{"head_dim": 64, "intermediate_size": 1088, "norm_place": "pre", "positions": "rope", "rope_theta": 10000.0, "tie_word_embeddings": true, "parallel_block": false, "init_std_qkv": 0.024, "optimizer": "muon_variant", "lr_mult_qkv": 0.4, "max_grad_norm": 1.0, "batch_tokens": 131072}
MLP neurons of a small language model. Each row is named by its layer, matrix (gate and up: input weights; down: output weights) and neuron, and shows model dimensions 176-303. Each number is 200 + 30 x the weight over its row's rms, rounded and kept within 0 to 999. A neuron's up and down rows have the sign that makes its largest values positive.
After each neuron's rows, "fires on" lists the tokens most often at its 100 highest values on Wikipedia text that the model never trained on; "fires before" lists the tokens most often just after its 100 highest values on Wikipedia text that the model never trained on.

L10.gate250,182,175,204,198,173,196,211,181,199,208,216,208,205,184,246,204,185,154,186,190,171,185,201,198,177,224,154,224,247,237,157,152,177,210,172,194,144,215,206,216,191,176,181,196,174,229,166,201,201,187,194,218,214,223,238,167,217,179,220,207,207,232,133,222,199,164,245,184,151,256,219,165,174,176,212,202,232,238,153,198,162,147,207,198,188,195,246,191,207,194,187,166,209,182,179,136,190,254,182,218,220,211,218,216,206,188,215,163,242,215,207,175,173,175,208,209,239,217,188,134,209,137,199,183,266,224,261,162
L10.up250,181,189,226,211,178,220,209,206,223,189,225,176,167,213,251,206,220,151,174,237,158,192,228,228,218,205,222,187,192,203,220,232,185,202,210,156,181,213,161,221,151,173,234,169,156,239,152,258,197,231,210,167,235,175,213,182,195,178,179,214,151,247,152,255,210,175,234,291,207,280,201,170,255,186,202,145,181,180,203,248,205,200,208,222,200,220,248,171,238,242,207,236,216,172,251,129,251,229,161,176,211,208,207,196,230,216,193,143,170,230,193,200,190,206,223,172,217,210,186,167,160,205,160,142,227,211,204,215
L10.down250,244,98,216,190,210,261,215,183,262,221,216,190,213,180,210,218,164,229,199,173,184,224,198,219,154,217,219,189,239,241,190,194,196,174,197,146,190,196,195,173,168,246,194,189,195,202,186,257,135,234,193,162,221,168,198,220,191,158,228,220,221,180,197,205,190,202,200,191,226,269,242,167,153,229,220,195,260,217,212,196,201,202,188,233,215,208,235,159,197,200,196,229,204,223,216,98,238,245,202,184,208,210,205,147,167,189,239,201,201,200,164,187,156,211,265,187,224,180,238,126,211,213,179,187,157,228,166,173
fires on: " based", "ed", " located", "ing", "s", "ated"
fires before: " on", " in", " at", " to"

L12.gate682,220,222,207,217,208,201,238,267,177,284,195,240,227,235,234,202,248,186,218,199,216,198,149,207,223,241,187,170,189,150,165,262,181,217,188,177,180,145,224,256,174,176,192,177,199,221,209,212,158,198,156,168,235,208,209,247,199,205,131,252,207,149,216,211,189,241,221,253,249,245,221,163,192,202,142,206,195,261,138,169,193,145,195,197,190,156,249,182,237,210,206,197,220,187,235,100,195,208,204,217,247,169,251,213,165,226,180,199,211,197,148,162,200,176,239,226,216,218,186,201,194,241,206,199,214,228,163,240
L12.up682,207,178,175,253,187,230,149,209,165,169,185,190,236,164,206,193,229,196,244,234,209,149,207,174,178,246,165,158,212,149,189,198,222,237,226,189,256,189,164,181,222,195,156,149,175,156,173,219,198,206,161,259,247,196,205,228,195,196,215,239,151,156,161,242,244,129,188,253,235,192,194,219,170,222,145,255,191,185,220,191,223,175,143,225,168,180,192,178,216,189,199,179,229,187,142,200,208,196,240,237,131,134,226,187,171,204,237,152,216,193,192,199,206,174,176,183,214,207,239,153,195,180,231,210,221,203,206,180
L12.down682,230,208,209,159,205,268,176,217,193,227,180,224,215,187,229,239,219,196,134,155,191,206,237,239,204,204,278,207,218,166,197,244,223,209,198,197,186,202,222,189,179,233,195,223,215,209,230,210,199,221,226,184,202,209,218,186,227,161,211,198,217,221,232,193,207,179,227,213,218,187,226,212,118,198,147,173,197,210,192,254,235,207,132,205,227,175,161,206,224,173,167,224,238,142,157,172,206,244,209,184,180,234,279,143,194,214,194,238,170,231,211,146,211,150,200,172,216,149,188,140,162,201,221,210,266,165,210,182
fires on: ".", " "
fires before: "4", "1", "6", "7", "8", "3"

L3.gate266,196,187,240,201,226,177,179,201,191,184,236,194,250,221,171,228,144,218,251,150,208,182,235,182,189,218,169,169,191,240,172,214,188,211,294,190,189,264,173,262,138,149,145,216,220,203,157,267,247,158,221,198,200,193,167,181,168,228,216,169,173,160,221,219,203,170,163,195,235,228,245,172,206,238,219,146,133,196,190,237,233,159,241,163,158,255,207,225,164,194,209,190,204,263,190,182,172,225,204,202,215,184,228,164,267,187,160,256,183,217,136,200,177,190,198,192,257,202,163,230,178,194,213,207,160,156,211,172
L3.up266,233,207,258,188,196,212,140,213,213,183,232,166,226,217,212,244,158,193,213,207,208,193,206,186,169,219,208,160,152,171,256,221,199,177,260,193,176,213,178,204,216,213,212,251,230,220,171,272,233,172,183,171,185,207,178,209,201,175,259,202,215,202,224,249,221,182,141,199,187,171,196,215,195,205,206,196,184,204,183,213,166,203,218,126,191,202,214,154,170,210,218,240,198,223,170,167,198,193,183,263,176,188,194,104,206,200,141,190,221,253,162,202,185,139,223,143,243,206,204,254,207,198,199,162,182,135,275,246
L3.down266,220,182,226,191,197,183,177,187,176,198,172,197,170,204,213,193,183,180,191,218,196,197,152,196,181,244,170,193,173,201,207,232,211,177,268,203,188,199,204,201,230,218,180,136,200,202,195,246,263,207,193,215,186,211,169,229,214,183,208,178,239,193,209,210,231,193,186,268,163,165,209,184,186,218,230,227,198,171,209,202,202,228,358,156,190,208,213,209,186,166,222,254,201,227,175,203,258,161,230,190,230,162,152,131,170,216,199,232,224,244,258,203,203,177,237,175,167,196,222,211,205,153,214,220,201,238,186,182
fires on: ".", ").", "\""
fires before: "\n", " The", " This", " In", " He"

L5.gate482,186,202,173,162,209,200,195,173,223,207,203,222,168,205,229,173,198,212,210,222,207,197,254,201,183,188,222,142,168,172,197,175,176,179,259,223,189,217,184,239,219,216,190,206,220,174,230,171,184,237,216,156,205,198,186,165,222,200,194,190,147,172,203,220,206,215,216,188,163,234,217,212,194,225,173,232,225,173,182,238,130,200,193,187,109,141,243,158,218,164,160,183,201,141,195,177,196,238,194,149,167,177,198,181,245,176,224,205,192,210,134,138,200,183,233,220,198,243,171,227,212,187,267,162,158,245,201,227
L5.up482,194,181,198,151,214,212,190,173,216,258,235,182,184,184,206,161,201,186,184,192,172,219,186,205,203,195,227,239,172,226,157,228,243,209,178,95,234,203,281,243,252,180,193,213,243,233,204,256,198,172,216,255,200,158,190,232,225,172,225,189,157,177,182,157,226,196,210,196,158,185,189,208,133,203,180,259,210,216,150,251,154,169,202,157,166,125,196,197,179,200,194,238,220,235,189,144,187,198,230,200,204,241,174,186,211,189,190,210,210,203,146,191,208,199,234,215,218,210,152,203,197,241,197,216,185,182,243,176
L5.down482,199,149,287,187,200,209,255,181,147,222,133,191,184,187,157,189,226,240,153,225,164,183,165,176,160,283,190,164,197,180,219,193,194,227,198,232,158,191,271,207,147,231,179,191,199,214,216,204,154,221,185,191,203,99,174,188,189,184,202,206,129,200,161,189,217,196,213,220,232,156,256,228,216,214,161,181,201,138,203,220,191,178,234,211,227,155,227,224,171,167,192,169,195,193,143,250,191,166,229,197,185,213,183,173,164,205,189,220,188,204,203,192,205,146,272,186,212,240,203,169,179,186,199,209,198,242,189,242
fires on: ".", "=="
fires before: "\n", " He", " The", " It"

L4.gate843,151,208,144,171,183,165,231,221,123,208,200,200,209,166,150,184,137,230,221,222,188,206,201,209,223,234,263,197,209,225,174,170,216,210,246,178,184,225,252,219,199,230,195,254,239,186,197,118,223,220,114,233,189,196,171,206,228,185,187,166,186,191,211,215,203,231,197,181,201,163,184,175,194,243,184,222,190,175,182,203,171,190,195,202,205,221,185,171,197,231,119,150,213,185,214,210,224,219,170,216,236,205,155,115,163,156,212,198,195,188,180,203,212,189,181,232,184,195,199,218,155,210,223,212,203,230,202,239
L4.up843,182,202,225,166,242,164,174,243,186,172,187,216,160,193,221,186,209,180,240,190,223,178,249,228,192,144,181,215,220,238,269,190,218,152,170,199,189,215,132,170,193,241,207,223,232,190,210,204,242,223,133,238,186,225,198,162,189,211,264,179,171,164,211,200,144,156,161,169,189,169,233,165,223,250,179,197,165,217,176,209,226,206,208,219,219,233,210,250,204,218,201,226,162,213,182,205,207,243,146,190,144,201,166,214,213,127,230,168,216,229,176,220,227,258,254,194,218,172,235,199,190,186,205,199,256,254,252,226
L4.down843,190,227,194,184,238,197,160,194,256,191,186,225,130,244,176,160,213,215,199,189,201,178,206,215,173,175,226,211,209,191,187,159,206,209,245,222,191,199,177,197,192,225,199,225,184,210,197,221,243,219,172,201,226,157,181,170,232,180,188,229,218,231,216,199,214,176,138,180,192,221,168,137,214,192,180,229,246,232,281,164,213,187,262,236,202,183,206,251,206,175,196,257,264,191,189,207,275,196,222,186,213,190,165,220,172,206,232,197,215,160,172,156,202,238,223,239,230,158,241,141,184,206,171,208,176,207,180,270
fires on: "\n"
fires before: "-", "\n", "20", "\""

L4.gate754,225,229,217,197,196,122,153,217,160,214,154,193,177,200,198,159,150,186,227,192,183,175,188,229,244,187,187,180,189,226,133,200,203,175,184,157,212,197,166,201,260,220,197,266,206,210,223,200,139,175,94,245,210,202,268,138,236,232,169,217,154,175,203,227,190,206,206,139,186,217,202,194,198,169,274,181,182,192,184,216,183,194,190,249,192,153,226,196,233,148,221,211,274,223,144,215,222,179,133,172,205,185,249,207,220,206,215,219,174,197,191,230,197,208,190,236,199,185,197,225,158,186,175,196,192,204,204,172
L4.up754,159,242,201,189,249,185,177,226,184,174,216,234,209,213,223,232,133,220,223,205,222,165,169,218,123,167,210,182,185,212,188,177,168,184,202,176,158,149,168,174,215,205,243,227,195,175,208,220,246,188,162,210,217,216,189,165,240,183,213,203,137,216,235,173,228,145,149,252,182,195,160,193,183,162,187,147,220,260,217,247,181,239,216,202,194,206,234,175,173,218,190,153,214,214,239,180,217,221,130,190,212,186,242,196,211,174,174,210,181,198,183,227,206,220,220,215,177,241,265,211,102,186,234,158,161,178,225,225
L4.down754,210,209,215,169,194,231,181,182,219,197,132,196,149,188,167,226,180,197,144,214,216,125,155,192,128,175,243,197,177,144,258,163,193,238,223,212,165,174,192,199,217,229,176,166,249,163,224,168,257,234,158,189,185,182,204,178,217,224,215,187,233,210,165,229,201,205,204,199,221,228,188,187,222,214,242,184,236,262,231,175,209,222,256,192,225,261,135,241,199,172,174,248,267,198,212,149,233,213,183,195,150,178,237,244,191,223,228,207,228,229,274,208,164,183,198,169,216,221,213,202,258,197,173,223,188,268,178,176
fires on: "\n"
fires before: "-", "\n", "|", "20", "D"

L4.gate73,189,217,195,169,188,243,199,175,243,199,229,129,229,211,201,164,198,219,212,170,215,220,254,215,174,198,174,150,199,165,170,219,175,201,211,157,181,156,244,204,140,152,241,217,175,230,211,191,199,211,242,153,266,202,200,254,227,165,169,193,221,213,178,235,217,178,200,174,194,164,142,161,214,236,209,192,186,196,179,218,233,220,250,220,162,220,226,173,159,222,208,167,234,200,155,213,171,204,238,197,223,194,211,198,163,177,188,219,212,185,140,184,180,197,151,190,186,202,252,209,179,196,172,214,190,270,171,174
L4.up73,179,181,204,181,239,199,159,162,208,233,202,219,164,245,180,162,171,279,161,225,145,239,218,241,211,153,245,225,210,207,217,185,184,168,207,172,175,165,149,224,184,189,255,204,175,216,202,211,230,209,160,186,224,200,229,204,233,183,184,126,175,210,183,169,157,213,178,193,245,188,180,164,181,193,231,205,185,235,211,204,229,243,170,177,203,187,178,231,212,196,153,147,215,203,154,177,183,241,184,249,193,173,174,167,164,158,218,142,212,211,205,224,212,228,239,232,172,175,269,208,182,235,208,205,258,238,207,204
L4.down73,228,177,201,189,265,256,190,247,175,264,213,243,208,187,190,191,146,188,214,228,184,258,225,178,216,201,174,149,234,203,192,205,213,197,276,192,221,177,207,226,201,189,159,216,189,180,264,212,199,220,188,199,208,151,221,243,223,211,191,193,178,182,211,207,202,185,255,218,210,177,161,214,205,201,206,182,165,185,229,252,206,257,285,196,172,187,138,171,186,155,213,163,155,180,150,222,229,178,221,197,239,227,163,165,210,223,205,200,181,206,237,257,177,155,200,172,175,209,182,210,195,200,229,190,177,212,199,216
fires on: "\n"
fires before: "==", "===", "|", "====", "A", "="

L7.gate121,240,181,213,179,232,188,174,199,175,227,213,177,231,211,214,194,240,202,201,229,176,227,194,191,206,208,176,189,174,204,209,268,230,170,210,183,279,145,203,185,202,106,211,181,241,190,166,220,195,212,203,229,185,235,197,208,186,152,152,192,172,179,147,220,250,216,171,193,163,196,158,206,188,216,200,113,174,203,196,215,207,220,165,201,152,217,193,184,196,192,217,176,224,147,208,196,219,203,222,195,237,188,140,225,188,249,195,192,213,207,204,148,277,225,215,184,180,197,185,233,139,277,192,173,214,179,223,170
L7.up121,138,194,197,205,179,168,213,202,234,236,218,184,193,180,164,191,137,199,212,175,228,201,248,247,226,207,206,203,194,182,196,174,240,251,204,188,168,195,192,239,199,168,171,199,193,195,195,269,204,240,157,170,225,187,175,202,182,188,162,197,177,176,158,203,201,220,188,202,119,226,187,243,187,193,237,218,213,177,215,199,184,217,174,181,186,217,156,214,192,195,183,170,174,182,248,183,230,235,212,228,193,206,127,214,189,223,174,162,205,213,247,133,177,154,255,221,241,230,195,198,219,210,281,231,195,214,173,214
L7.down121,224,158,155,209,256,192,169,242,207,236,208,197,243,190,204,180,177,186,190,176,243,198,219,166,216,187,168,212,221,231,218,188,153,202,213,132,207,161,180,208,172,205,217,246,171,195,213,170,222,251,197,193,199,192,212,231,215,182,204,197,232,194,202,192,209,205,210,238,220,233,170,193,199,198,195,122,213,188,173,243,201,224,280,256,224,194,137,214,186,178,185,186,146,259,198,176,208,224,223,191,150,164,230,199,209,216,180,221,185,230,163,230,214,155,173,210,206,230,249,243,222,169,250,188,197,200,153,238
fires on: "\n", "u"
fires before: "==", "The", "M", "A", "H", "In"

L7.gate606,231,226,230,224,218,242,251,123,237,208,144,190,243,275,182,217,230,191,211,201,168,160,216,228,214,241,157,162,185,185,248,176,186,228,188,150,186,217,276,208,177,193,188,210,200,254,221,214,192,188,199,179,200,214,226,168,232,177,191,184,166,223,222,219,195,229,192,183,278,199,243,252,230,220,238,223,144,196,198,185,202,201,195,153,203,170,221,165,235,228,250,211,156,187,228,181,194,191,206,201,173,206,204,202,235,260,173,213,219,219,184,178,205,212,226,220,200,185,213,200,204,203,249,203,184,156,163,259
L7.up606,234,238,178,205,251,249,152,183,219,240,164,151,185,215,205,139,214,194,234,193,219,141,182,213,118,151,178,221,206,202,215,162,168,174,216,236,202,184,157,222,198,218,217,172,208,186,255,222,172,178,161,209,181,196,176,252,171,174,193,136,129,190,236,176,212,191,235,150,179,132,191,235,263,135,193,189,214,224,186,159,197,185,205,167,201,136,192,176,168,265,228,198,142,259,219,219,248,163,195,191,207,202,200,185,227,190,164,155,211,200,200,227,171,205,167,184,196,217,210,216,161,198,186,217,177,174,178,203
L7.down606,216,218,200,180,166,192,156,220,241,214,216,194,220,214,228,198,218,198,223,193,191,259,204,212,211,210,121,222,225,210,220,222,229,264,251,188,245,212,198,238,197,202,208,172,163,222,229,234,123,208,245,233,160,195,173,211,200,155,197,133,194,178,239,197,202,170,166,245,253,284,201,194,190,223,216,152,174,223,156,191,169,189,173,190,213,187,190,191,243,210,131,228,170,225,188,222,205,165,200,161,208,229,180,178,196,228,151,192,201,249,203,237,209,212,194,247,220,160,253,246,152,221,258,205,192,308,234,170
fires on: "gre", "as", "ain", "n", "in", "or"
fires before: "ed", "e", "ing", "s", "ish", "p"

L4.gate928,255,201,205,195,194,229,193,186,222,151,171,210,155,199,210,174,167,172,180,275,232,198,182,224,197,154,168,194,238,229,238,178,173,188,205,194,219,201,169,163,215,226,191,174,177,229,209,203,192,194,108,200,242,187,186,204,193,186,216,182,144,221,152,228,149,231,146,193,182,187,160,189,162,210,214,243,258,238,183,158,194,176,235,256,187,207,140,181,204,171,239,236,175,170,153,242,220,196,165,230,143,166,203,151,236,215,262,177,234,237,201,176,264,209,238,249,195,208,225,170,185,197,199,202,134,228,249,199
L4.up928,185,164,155,208,238,160,213,246,164,150,178,182,153,253,249,199,219,228,177,207,209,181,186,248,186,193,202,223,217,130,206,235,168,204,229,204,175,203,148,219,206,229,144,173,217,211,131,180,219,146,219,213,178,203,177,122,176,166,224,245,223,199,199,170,162,234,158,222,164,226,185,199,184,211,225,229,164,191,236,149,189,226,185,193,201,191,213,236,211,235,186,228,211,219,225,221,168,186,112,199,162,182,188,163,221,226,224,254,307,183,155,196,210,225,198,158,193,225,179,153,154,168,199,197,181,170,224,227
L4.down928,211,192,165,217,252,191,187,228,180,200,195,211,148,227,211,186,169,213,175,202,185,156,194,172,198,206,188,271,205,269,180,173,157,213,159,138,226,184,179,209,232,257,183,203,205,149,212,202,260,191,177,209,194,192,196,250,189,238,260,224,220,166,265,224,209,172,145,194,189,164,255,158,230,209,172,240,206,183,249,165,220,226,247,211,230,200,250,256,207,180,189,202,246,190,164,217,201,171,205,140,137,183,161,205,211,217,234,233,271,186,156,190,158,140,196,215,225,217,220,187,226,204,235,283,182,217,197,201
fires on: "\n", "′"
fires before: "|", "-", "\n", " "

L12.gate333,214,201,205,220,258,186,234,217,232,183,169,181,242,266,162,259,197,158,244,225,227,186,160,192,194,221,222,211,214,200,234,179,217,186,236,172,168,162,218,165,181,141,212,210,207,252,214,259,150,242,174,207,251,204,209,253,203,187,141,216,169,223,216,204,188,189,179,192,190,149,211,235,215,192,200,185,233,272,185,159,218,181,165,224,217,167,207,145,189,214,188,200,211,187,184,158,200,185,195,182,170,238,188,239,199,250,159,242,199,221,180,235,208,172,211,197,185,222,233,177,134,222,226,214,271,191,259,202
L12.up333,252,201,180,221,197,185,173,221,199,223,157,179,180,250,214,232,194,172,234,228,171,217,161,178,197,185,231,194,271,202,222,162,207,203,203,232,225,190,246,164,177,204,209,147,207,164,191,187,199,177,168,175,179,130,221,220,274,142,158,130,185,235,169,275,198,190,210,187,249,193,185,196,238,216,171,156,212,250,190,206,173,204,161,162,234,204,194,193,169,266,126,170,220,196,157,228,180,233,194,238,157,189,201,203,215,297,164,212,225,233,191,183,204,223,226,177,168,165,192,253,161,236,206,186,197,221,195,300
L12.down333,200,181,188,141,231,160,202,223,225,157,187,192,209,206,151,187,226,222,221,284,223,183,163,193,210,230,155,166,172,207,176,214,248,204,236,199,224,194,199,160,242,183,162,210,195,159,210,241,249,184,184,196,202,177,231,184,206,140,155,181,230,155,266,229,242,160,178,232,224,145,209,243,192,217,226,206,218,216,184,157,160,208,257,241,201,212,153,191,196,180,205,189,176,203,202,171,193,187,181,177,221,222,220,228,222,247,179,182,238,149,226,224,219,216,175,212,127,267,213,212,167,222,199,219,178,209,183,155
fires on: "d", " Record", "as", "and", "ed", "n"
fires before: "ed", "ing", "s", "ance"

L3.gate328,184,164,192,176,192,214,230,154,167,187,202,249,239,152,198,169,190,238,215,240,172,218,160,222,162,215,169,171,219,230,202,164,201,198,198,230,195,229,213,206,244,172,171,228,173,232,206,210,167,146,178,232,175,212,153,213,237,178,240,214,146,241,152,189,187,163,206,203,188,252,177,236,152,227,177,228,170,161,172,181,196,204,222,216,181,199,200,192,154,188,238,213,191,190,244,209,159,199,136,231,228,205,190,172,222,190,192,201,193,247,192,201,209,160,214,164,261,172,197,203,212,169,153,197,199,158,178,212
L3.up328,185,140,229,193,206,208,219,171,207,213,235,210,214,202,193,224,201,164,140,265,212,198,215,200,201,226,145,191,171,214,167,219,225,239,188,222,188,238,237,204,153,222,203,161,179,172,203,196,182,136,207,224,228,194,210,214,252,228,180,204,208,184,180,127,201,156,218,245,167,237,124,230,176,199,197,235,162,229,199,212,182,184,206,208,183,173,219,161,164,222,232,204,221,198,241,198,181,164,222,167,256,205,164,182,248,151,179,200,214,293,191,188,175,218,177,138,249,242,249,218,224,226,190,219,176,199,190,228
L3.down328,189,180,232,200,257,239,195,226,186,212,159,196,224,167,219,211,172,220,154,211,191,217,228,243,202,225,234,211,230,194,209,163,263,157,221,179,169,197,226,187,217,222,192,145,230,179,203,232,198,215,200,220,145,189,206,170,169,195,194,247,259,181,188,175,232,177,200,230,209,221,185,196,170,173,166,188,151,139,287,203,162,208,310,192,200,151,191,165,146,160,151,188,178,227,236,204,194,150,189,230,213,200,157,205,184,129,189,190,168,193,184,215,168,201,181,198,162,227,226,172,172,197,215,252,158,210,196,214
fires on: ".", "ate", "\"", ")."
fires before: "\n", " |", " The", " It", " He"

L8.gate526,230,135,178,166,226,148,194,183,185,208,229,208,161,173,231,209,169,188,210,211,214,206,218,182,221,192,213,163,235,259,173,221,198,243,189,192,138,194,240,228,204,157,181,149,211,206,169,204,218,249,210,227,259,193,200,248,147,208,198,218,133,238,222,197,242,209,164,225,227,252,185,232,175,213,209,205,239,256,214,196,153,185,181,168,229,200,167,183,190,183,227,152,257,155,190,178,164,241,228,202,195,191,207,179,219,192,216,202,210,202,159,226,219,188,212,176,270,244,245,206,187,214,162,216,206,180,191,191
L8.up526,207,158,234,160,251,200,155,177,228,195,137,204,179,195,169,231,174,212,203,242,173,155,200,152,191,220,181,230,170,161,185,184,179,188,185,224,235,199,245,177,184,206,171,190,148,210,126,213,183,225,238,219,193,163,177,230,201,155,180,203,130,205,193,209,221,193,188,194,201,152,174,196,182,231,205,171,215,179,205,147,133,212,219,137,278,185,193,158,162,179,225,232,198,204,153,208,177,211,205,207,191,189,201,204,192,178,219,195,178,209,199,199,196,153,191,200,230,171,252,207,158,177,177,160,154,241,210,186
L8.down526,185,200,225,206,262,174,200,216,207,193,206,201,215,227,206,205,202,205,223,242,197,120,174,229,193,236,232,230,219,220,171,235,231,204,171,241,171,173,204,261,270,188,214,191,215,212,169,190,124,222,193,210,244,130,231,208,219,180,194,169,151,213,257,234,206,185,184,191,191,183,191,208,211,181,206,138,173,187,212,163,100,199,204,156,209,195,184,212,237,178,220,181,201,191,147,183,212,230,218,188,179,173,190,193,227,147,257,185,237,165,218,174,207,180,199,192,195,241,217,173,234,186,238,226,144,235,218,199
fires on: ".", "\n", " |", " ="
fires before: "\n", " The", "==", " It"

L5.gate1076,187,200,231,188,177,244,195,215,268,148,199,220,279,142,163,240,182,181,198,164,226,161,196,187,179,156,134,254,205,196,233,210,186,186,227,247,210,203,181,194,235,215,169,170,156,147,186,196,190,170,243,182,258,198,189,179,191,216,176,187,218,224,176,204,203,148,147,193,152,266,184,225,213,183,207,168,183,206,222,207,135,175,206,170,185,223,199,172,228,156,180,177,175,221,167,157,210,221,219,200,209,169,202,205,215,203,139,199,190,196,162,261,196,205,156,233,190,163,171,155,159,149,141,210,195,222,174,180
L5.up1076,187,140,244,220,215,174,208,180,177,281,206,218,212,211,211,179,166,257,232,220,181,197,189,218,172,184,220,207,208,289,244,163,223,223,193,199,152,254,222,255,163,205,237,152,246,217,233,242,238,266,195,171,186,210,179,165,166,200,238,271,208,170,191,214,178,187,236,200,161,254,224,194,196,204,217,192,195,150,142,208,142,166,214,244,212,187,198,223,195,206,210,231,225,179,176,205,218,199,172,247,198,181,203,200,186,213,202,203,198,207,172,142,206,197,210,275,217,195,229,160,263,238,198,206,245,177,131,222
L5.down1076,209,199,249,213,194,178,223,294,229,194,166,157,177,207,209,230,228,226,174,206,172,232,208,174,192,257,235,189,167,169,195,167,182,196,150,144,190,194,152,250,186,215,163,171,187,210,180,188,151,212,217,200,212,195,182,197,237,193,211,213,197,231,195,222,212,219,213,182,190,187,189,133,223,200,118,176,221,208,222,228,165,195,216,175,234,182,224,158,169,211,168,227,194,257,175,183,175,246,187,206,195,232,127,198,169,220,169,183,200,209,142,166,203,235,217,247,142,178,195,203,224,215,204,218,173,159,177,153
fires on: "ed", "ing", " located", " place", " released", "s"
fires before: " in", " on", " to", " by", " at"

L5.gate1016,185,193,215,200,251,182,204,162,196,162,259,203,215,182,163,217,204,190,221,209,213,161,230,229,154,237,174,206,154,186,215,211,259,227,252,244,180,243,238,254,209,163,197,158,230,245,159,228,193,208,218,233,221,146,183,235,213,211,202,210,207,179,217,199,233,220,200,200,236,174,212,222,219,204,236,238,154,218,177,258,144,130,204,233,203,182,188,211,193,224,221,198,211,189,183,196,224,190,167,123,218,175,205,136,223,194,173,219,206,166,126,199,177,206,200,169,241,294,193,203,182,193,245,211,194,167,185,202
L5.up1016,225,195,196,212,186,199,232,133,195,198,236,249,237,201,231,195,184,273,194,233,251,164,145,197,167,167,208,159,248,165,197,198,192,222,240,184,144,202,201,201,205,212,209,126,231,202,149,229,218,231,218,160,158,254,213,222,182,168,173,166,208,236,165,219,212,194,161,192,223,230,149,241,193,238,251,211,200,225,202,177,211,203,214,170,173,184,200,175,194,167,216,221,138,221,189,163,203,183,202,188,208,231,153,142,264,164,136,176,154,229,131,203,203,202,213,225,265,234,227,184,216,154,225,240,197,183,216,207
L5.down1016,170,192,257,178,237,101,187,209,175,216,135,221,190,178,221,169,196,196,194,252,196,224,193,211,216,181,204,197,207,263,208,189,213,204,250,264,195,196,200,196,226,214,166,210,247,186,233,211,229,283,210,203,188,100,224,201,189,199,191,210,204,193,231,178,239,176,195,230,178,151,197,199,207,202,203,203,181,172,244,207,190,195,278,191,215,187,178,197,153,219,214,201,176,194,166,189,210,179,219,231,213,195,160,170,191,225,197,214,199,198,244,193,187,129,178,194,198,209,206,175,138,150,185,272,166,250,181,194
fires on: "."
fires before: "\n", " The", " In", " It", " He"

L7.gate481,163,180,230,203,181,222,194,221,203,175,218,222,177,137,224,236,153,227,176,257,193,260,197,215,172,178,219,185,203,225,199,245,248,245,196,232,132,219,214,255,251,199,206,156,228,224,191,217,232,201,250,227,230,184,251,200,150,207,213,184,192,271,175,190,257,190,169,208,179,181,173,166,175,227,200,175,159,285,203,206,215,240,203,204,192,223,192,142,179,194,219,227,229,197,174,196,242,194,202,174,247,218,248,211,207,193,162,188,173,210,169,187,200,241,159,162,229,208,182,233,163,169,199,212,210,231,220,239
L7.up481,217,184,209,240,215,224,217,210,186,219,168,156,171,186,223,247,164,215,175,239,228,166,177,223,203,193,199,148,224,197,218,237,202,273,227,244,156,223,250,225,182,213,183,154,215,234,167,207,158,175,190,244,179,243,197,148,202,146,264,220,198,243,256,209,201,212,180,206,204,180,200,164,202,194,218,194,228,202,179,180,177,226,207,158,221,175,150,159,192,166,179,207,150,232,226,178,181,186,245,171,206,189,272,187,188,188,164,226,196,237,201,228,190,211,216,203,223,202,198,222,225,189,196,192,169,197,186,159
L7.down481,239,197,214,200,190,198,191,227,163,239,179,191,180,182,190,170,205,183,164,275,196,155,196,213,129,229,200,154,220,199,191,169,246,198,237,267,205,190,215,214,160,243,200,165,235,157,204,168,175,215,211,212,183,184,192,189,240,195,198,181,206,241,222,227,201,155,197,241,201,205,197,170,200,229,194,196,151,147,165,206,167,263,265,185,163,278,239,195,184,160,229,204,206,177,152,209,208,190,205,132,176,222,161,141,224,234,213,236,204,174,205,210,228,183,250,189,222,178,228,234,207,146,189,214,154,213,158,190
fires on: ".", " |"
fires before: "\n", " ", " The", " In", " He"